config.yaml
n_layer: 11
head_dim: 96
d_mlp: 512
norm: "rmsnorm"
positions: "rope"
qk_norm: false
attn_scale: 0.102
lr_head: 0.0127
decay_shape: "sqrt"
final_lr_fraction: 0.05
seq_len: 128
doc_mask: true
MLP neurons of a small language model. Each row is named by its layer, matrix (gate and up: input weights) and neuron, and shows model dimensions 16-79. Each number is 128 + 24 x the weight over its row's rms, rounded and kept within 0 to 255. A neuron's up and down rows have the sign that makes its largest values positive.
After each neuron's rows, "fires after" lists the tokens most often just before its 100 highest values on Wikipedia text that the model never trained on.

L2.gate453 [155  85  99  74 159 148 157 127  91 141 144 144 135 115 140 197 124 158 116 144 128 147 123 140 115 109 112 117 117  89 111 150 156 116 117  90 179 112 117 154 129 130 126 107  83 140 121 176 145  91  80 100 178 114 119 151 148 186 112 129 125 153  90 133]
L2.up453 [151 128 125 114 121 116 143 100 116 120 116 157 127 140 148 113 114  93 162 143 112 130 128 145 138 140 132  95 127 196 186 103 120 134  86 117 140 129 183 124 152 131 101 155 121 118 114  85 133 180 113 171 137  95 130  94 163 122 140 102 109 108 112 129]
fires after: "C", "N", " N", "T", "F"

L2.gate404 [ 81 127 133 119 151 130 118 171 107 109 126 119 128 117 121 175  72 130 115 113 123 128  90  98 136 112 141 113 108 127 132 163  91 144 110 112 104 142 148 120 134  80 103 166 151 148 117 147  74 103 169 127 153 137 103 119 128 120 104 146 140 123 130 134]
L2.up404 [ 99  81 148 102 130 106  90 137 118  91 109  98 102 127 117 147 112  99 143 143 140 152 130 128 143 112 136 127 100 135 100 110 145 155 112 136 129 140 114 145 148 134 113 153 187  91 104 142 145 142 130  79 159 131 136  95 152 108 167 164 133 106 127 102]
fires after: " s", "e", "m", "vel", "a", " le"

L2.gate446 [112  95 106  95 164 115 148 139 109 161 174 110 111  98 106 165 122 133 108 109  99 110  99 108 131 129  95 107 110 126 116 164  94 150  73  94 108 115 136 148 118 139 136 128 115 158 127 168 103 160  98  81 138 169 147  99 110 149 113 161  79 120 161 138]
L2.up446 [145  89  75 111 141  59  89 140 120 102  90 114 121 101 113 153 118 115 174 158 106 109 166 127  89  86 164 136 117 122 142 141 143 124 108 155 140 133 112 155 151 145 139 141 124 153 112 106 100 134 119 162 103 142 117 124 143 164 135 137 137 118 146 150]
fires after: " S", "S", " N", "s", " h"

L2.gate398 [143 127 107 146 118 110 124 155 128 139 113 114 151 126  94  86 119  88 128 113 155 126 107 143 121 111 149 128 110  87 149 134  95  80 168 153 134 156 153 175  81 135 156 166 124 155 124 128 150 114  90 118 114  78  94 112  93 111 187 172 144 141 113 107]
L2.up398 [139 133 152 142 143 127 136 135 166 138 134  98 112 105 107 139 121 122 142 162 114 162 200 108 113  81  74 138 115  73 117 131 123  91 114 145 141 158 105 141 131 105 139 106 122 164 147 125 121 120 114 118 145 127 124  88 111  85 120 136 114 134 123 122]
fires after: " S", " s", "i", "ad", " in", "up"

L7.gate261 [127 112 118 163  49  69  78 142 138 170 112 148 121 110 120 109 104 123 120  84 134 122 156 177 158 110 133 161 116 183 100 129 185 117 109 156 119 106 117 148 132 126 127 105 130 134 126 111 145 135 134 103 114 121 105 130 142 128 100 148 143 137 163 119]
L7.up261 [149 137  76 116 158 141 114 113 108 145 108 129 129  92  78 149 131  95 118 127 131 162 120 147 135  98 122 129 126 172 161 111 163 103 144 162 115 130  90 106 174 134 126 151 111 123 122 150  97 179  88 161 126 167 112 107 111  88  91 128 103 165 125 141]
fires after: " s", "ab", "it", "i", " S", " F"

L8.gate27 [ 99 160 105 121 108  85  98 132 131 127 155 107 158  98  95 154 102 133  92 133 102 111 127 137 154 125 105 112 133 125 105 122 126 165  91 144 120 139 110 135 109  99 111 131 151 150 132  87 145 118 130 109 158 106  97 115 177 122  85  98 126 157 103 133]
L8.up27 [109 117 133 160 122 129  97 104 141 100 131 114 162  94 167 187 114 136  99 139  66 143 147 115 153 128 129 113 144 151 109 151 121 109 155  88 134 124 118 127 174 117 123 135  82 133 101 199 132 184 163 149 106 156 106 125 134  95 130 114  71 147 113 150]
fires after: " b", ",", " st", " B"

L8.gate369 [ 80  75 154  90 150 112 101 151  76 129 105 116 140 176 146 152 109 102 124 137 126 120 114 119 122 108 130 117 145 132  96 113 144 131 125 166 133 142 127 168 121 114 124 131 105 127  41 105 144 138 136 137 104  99 129  93 106 142 133 129 123 123 145 121]
L8.up369 [ 79 128 134 143  95 139 126 182 120 150 151 132 149 138 122 124 131 141 138 131 177 161  90 150 121 153 136 128 120  95 132 117 152 135 125 163 103 128 110 129 121 150 123 134 140 172 136  78 123 150 149 166 134 141 127 146 105 143 104 113 128 104 136 114]
fires after: " |"

L7.gate41 [104 129 117 149 135 129 114 134 141 130 151 133 184 133 129 150 105 128 103 136  82 160 149 165 151 114 121 152  72  92 175 118 100 119 112 164 122 143 143 134 157 167  97  98 127 115 131 150  94 147 150 175 144 124 122 106 144 122  76 110 136 113 130 115]
L7.up41 [148 149 143 141  97 147 150 142 103 122 167 143 138 104 133 106 153 111 116 123 143  98 128 127 136  96 149 110 145 141 148 160 131 123  77 155 118 149 131 123 159 116 117 132 106 111 131 137 157 102 153 130 137 125  96  90 114 119 112 154 153 126 122 117]
fires after: " T", " Th", " sh", " ch", " Ch", " t"

L7.gate484 [144 159 144 111 143 120 154 129 112 125 135 172 118 104 135 144 120 156 137 159 155 173 120 151 136  91 167 132  85 119 146 128 128 101 147 137 115 175 134 122  92 107 145 153 104 159 138 138 138 123 146 124 118 143 128 118 145  88 129 168  96 127 113 120]
L7.up484 [163 193 125 137 198 110  97 145 103 111 113  70 130 112 169 129 102  78 113 165 149 153  79 121 163  94 122 131 110 121  82 137 175 142 132 133 152 135 135  92 141  97 144 135 101 122 136 155 152  77 126  93 166 141  91 127 135 121 157 127 133 168 125 120]
fires after: "|", " ra", " R", " tra", "ther"

L8.gate7 [133 147 118 126 112  86 171 151 149 103 123 111 144 166 114 135 113 137 118 165 133 158 107 140 108  81 150 140 117 143 137 128 153  96 109 117  94 166 117 132 140 119 107 105 163 193 121 138 131 110 154 147 145 105 177 104  74 139 105 148  91  98 142 133]
L8.up7 [181 127 165 134  95  88 159 101 150 168 113 121  80 116 119 119 122 110 122 139  97 120  96 120 130  90 129 144  85 119 127 107 126 146 113 103 108 133 146 153 181 135  96 121 133 193 162 133 103  98 152 137 102  62 151 114 102 135 101 128 133 137 119  89]
fires after: " c", " P", " p", " ex", " he", " in"

L8.gate377 [106 140 142 123 140 143 131 123 136 122 120 144 121 127 141 106 167 137 116 146 112  85  88 110 103  71 140 119 147 130 110 119 135 123 114 141 203 164 161  98 125 101 110 128 144 142 150 157 142 107 145  81 142 129 143 112 107 166 108 143 132 120 123 115]
L8.up377 [167 142 161 138  87 156 143 120 122 115 143 152 108 148 162 144 139 151 126 126 146  93 123 138 136 111 120 146 116 155 144 124  94  83 118 117 127 116 118  80 130 102 101 159 173 139 119 115 110 117 131 134 168 114 168  68 121 127 109 142  85 121 133 159]
fires after: " de", " c", "ro", " ex", "areer", "ill"

L2.gate203 [ 93 134 135  89 125 114 113 147 143 143 128  89  96 145  63 146 132 101 182  85  91 116 155  90 113 100 105 102  98  85 109 141 144 157 104 123 130 162 128 126 141 129 153 134 124 158 113 170 122 130 126 107 138 167 158  92 116  99 115 125 133 107 180 123]
L2.up203 [ 84 132 172 155 130 129  89 143 142 133  74 130 120 109 127 115 127 128 126 107 105 145 135 120  93 152 145 102 128 116 141  97 134  98 145 150 159 143 145 107 134 165 129 146 121 135 102 114 124 122 114  99 133 110 142 110 138 151 131 151 135 160 139 143]
fires after: "ar", "re", "1", "m", "a"

L2.gate413 [164 152 120  76 129 156 129 114  77 125 156 146 182 127 130 135 113 167 106 100 134 129 157 133  90  94 132 136 103  99 103 135 148 109  77 105 175 136 131 156  88 124 126 118 138 130  94 122 179 120 115  54 143 153  90 148 135 144 114 105 117 126 154 118]
L2.up413 [131 117  75 142 102 176 120 103 126 130 130 120 120 184 109 102 148 137 113 124 158  95 110 139 151  96 114 145 137 139 112 124 131 153 129 115 177 109 133 108 118 179 119 135 123 130 148 137 162  79 153 103 148 115 135 124 137 117 175 132 137 166 135 100]
fires after: " d", "v", " comp", " ret", "id", " D"

L8.gate179 [111 132  95 106 109 119 111 122 168 117 118 134 125 130 128 167  84 146 156 100 108 148 127 118 109 118 111 120  94 167 131 119 140 146 144 129 163 136 144 115 118 102 106  94  93 148 144 101 116 148 143 137 149 112 122  65 123 115 129 111  92 152 106 101]
L8.up179 [161 126 109 117  99 122 146 186 119 110 146 148 142  92 114 152  88 149 135 164 148 122 112 172 105 129 155 111 141 144 150 107 154 150  71  89 145 117 108 172  82 149 139  89  83 168 191  87 149 150 101 162  94 146 147 116 105 157 122  83  98 145 110  73]
fires after: " W", " m", "un", " B", "ar", "ag"

L6.gate408 [111 149 137 134 130 131 131 144 143 121 129 147 133 134 100 157 108 183  92 129 104 163  98 135 106 112 154 137 124 119 142 143 127 131 114 129 108 116 119  96 117  91 190  92 126 158  99 124 152 125 164 128 113 135  73 114 139 164  98 105 144 106 119 170]
L6.up408 [ 69 146 118 156  85 144 156 150 150 152 110 163 126 167 102 124 104 110  93 104 122 132 129 138 106 123 155 137 123 121 113 120 137 134 131 117 133 157  79 128  86 120 115 114 145 132 166 147 154 115 155 167 161 135 174 101 165 127  98 135 159 103 130 146]
fires after: "t", " |", " to", "f", " R", "ac"

L2.gate464 [130 136 136 119 176 140 120 180 130  82 109 122 156 111 163 111 126 131  89 161 120 152 123 180 120 110 133  95 104 123 130 103 105 163  96 125 126 130 109 138 139 118 106 107  68 118 144  87 131 109  87 105 124 132 139 178 168 148 133 103 126 148 111 156]
L2.up464 [130 111 127 121 130 127 148 136 112 148 112 125 127 122 163 133 136 115 160 119 128 127 131 160 164 109 174 163 107 174 167 142 142 127  64 144 115 155  82 133 136 130 120 106  91 110 146 140 160 150 125 130 161 119 144 108 117 113 118 102 108 110  96 151]
fires after: " m", " K", " ch", " an", " Ch"

L6.gate357 [ 83 147 111 144 139 150  91 210 112 102 144 153 145  95  82 155 114 126 120 133 123 154  98 146 126 109 134 121 122 112 132 126 132 127 136 164 120 160 112 124 119 103 158  76 172 113  85  93  60 152 130 107 105  79 142 135 138 130  87 138  85 125 135 148]
L6.up357 [133  91 127 132 127 174 127 161 119 133 149 162 112 146 176 125 124 141 135 115 140 135 119 132 141 129 127 163 130 149 125 113 125 160 166 111 114 152 135  94 112 164 121 161 160 133 138 132 106 146 120 154 143 143 141  97  87 108 146 176 120 111  99 136]
fires after: " ", "ep", " se", "f", "le"

L7.gate396 [115 117 123 119 126 153 118 156 123 153 120 115 155 153 148 156 107  98 140 132  77 134 104 132  81 144 149 131 114 119 113 117 123 124 160 144 173 157  81 165 110 114 105 121 139 123 134  86 138  95 167 133 164 154 129 121 158 148 161 137 131 105 108 128]
L7.up396 [115 162  88 122  86 161 165 108 110 127 168 160 121 104 108  90 198 105  80  87  97 149 104 122 154 157 154 129 123 134 139 123 151 132 114 134 151 154 121 148  97 133 137 137 117 133 125 133 143 114 148 103 153 108 135 166 152 125 155 141 128 139 125 125]
fires after: "v", " V", " v", " J", " D", " Ch"

L8.gate264 [111 153 118 121 177  98  75 160 118 102 139 165 101 136 131 141 119  98 115 110 149 100 141 196 129 142 142 144 150 120 164 133 121 124 155 133 180 116 100 158  90 147 132 115 132 138 139 102 154 136 129 125 149 125 156 150 109 123 125 120 107 107  67 154]
L8.up264 [110 111 131 118 126  63 106 135 141 154 111  99 124 112  88 135  88 115 116 189 116 167 116  92 121 137 145 151  79 107 129 132 173 125 117 127  98 127  80 102 159 131 111 105 139 141 137  92 116 122 170 156 103 105 119 152 148 162 110 161 134 131 152 162]
fires after: " |", " J", "|", ".", ":"

L2.gate198 [125 120 131 114 112 172 130 132 117 125 122 106 128 107  64 156 103 130 123 111 113 161 147 167 117 106  96 127 102 116  88 123 104 145 120 110 165  92 152 170 120 156 129 133 103 139 129 157 145 149 111 167 149 163 127 105 168 146 122 110 118 165 150 140]
L2.up198 [158 135 114  94  83 125 158 128 109  69  97 140 145 120 123 128 143 162 133 110 143 150 169 152 132 156 126 123 125 128 110 168 130 113 173 107 125 127 139 152 129 159 134 181 117  91 119 161 122 118 119 152  96 123 158  89 135 158 130 107 151 173 117 130]
fires after: "in", "um", "ar", "an", "C", "N"

L7.gate372 [139 178 114 125 111 181 131 187 137  74 127 150 146 159 141 137 145 115 104 102 127 110 109 130 109 113 108 146  85  98 138 100 110 108 122 146 110 152 152 169  99  80 111 185 118 133 125 116 144 160 142 138 125  95 100 115 125 135 117 183 106 141 125 132]
L7.up372 [127 166 146 151 149 165  87 158 139  94 131 122 123  81 172 146 174 131  86 146 170 129 133 103 115 152 156 129 109 108 160 131 115 143  92 112  96 145 152 128 103 106 121 157  95 151  90 103 145 123 161 151 138 154 126 163 161 142 120 155 138 133  86 160]
fires after: "cc", "p", "ro", " |\n", " reg", "st"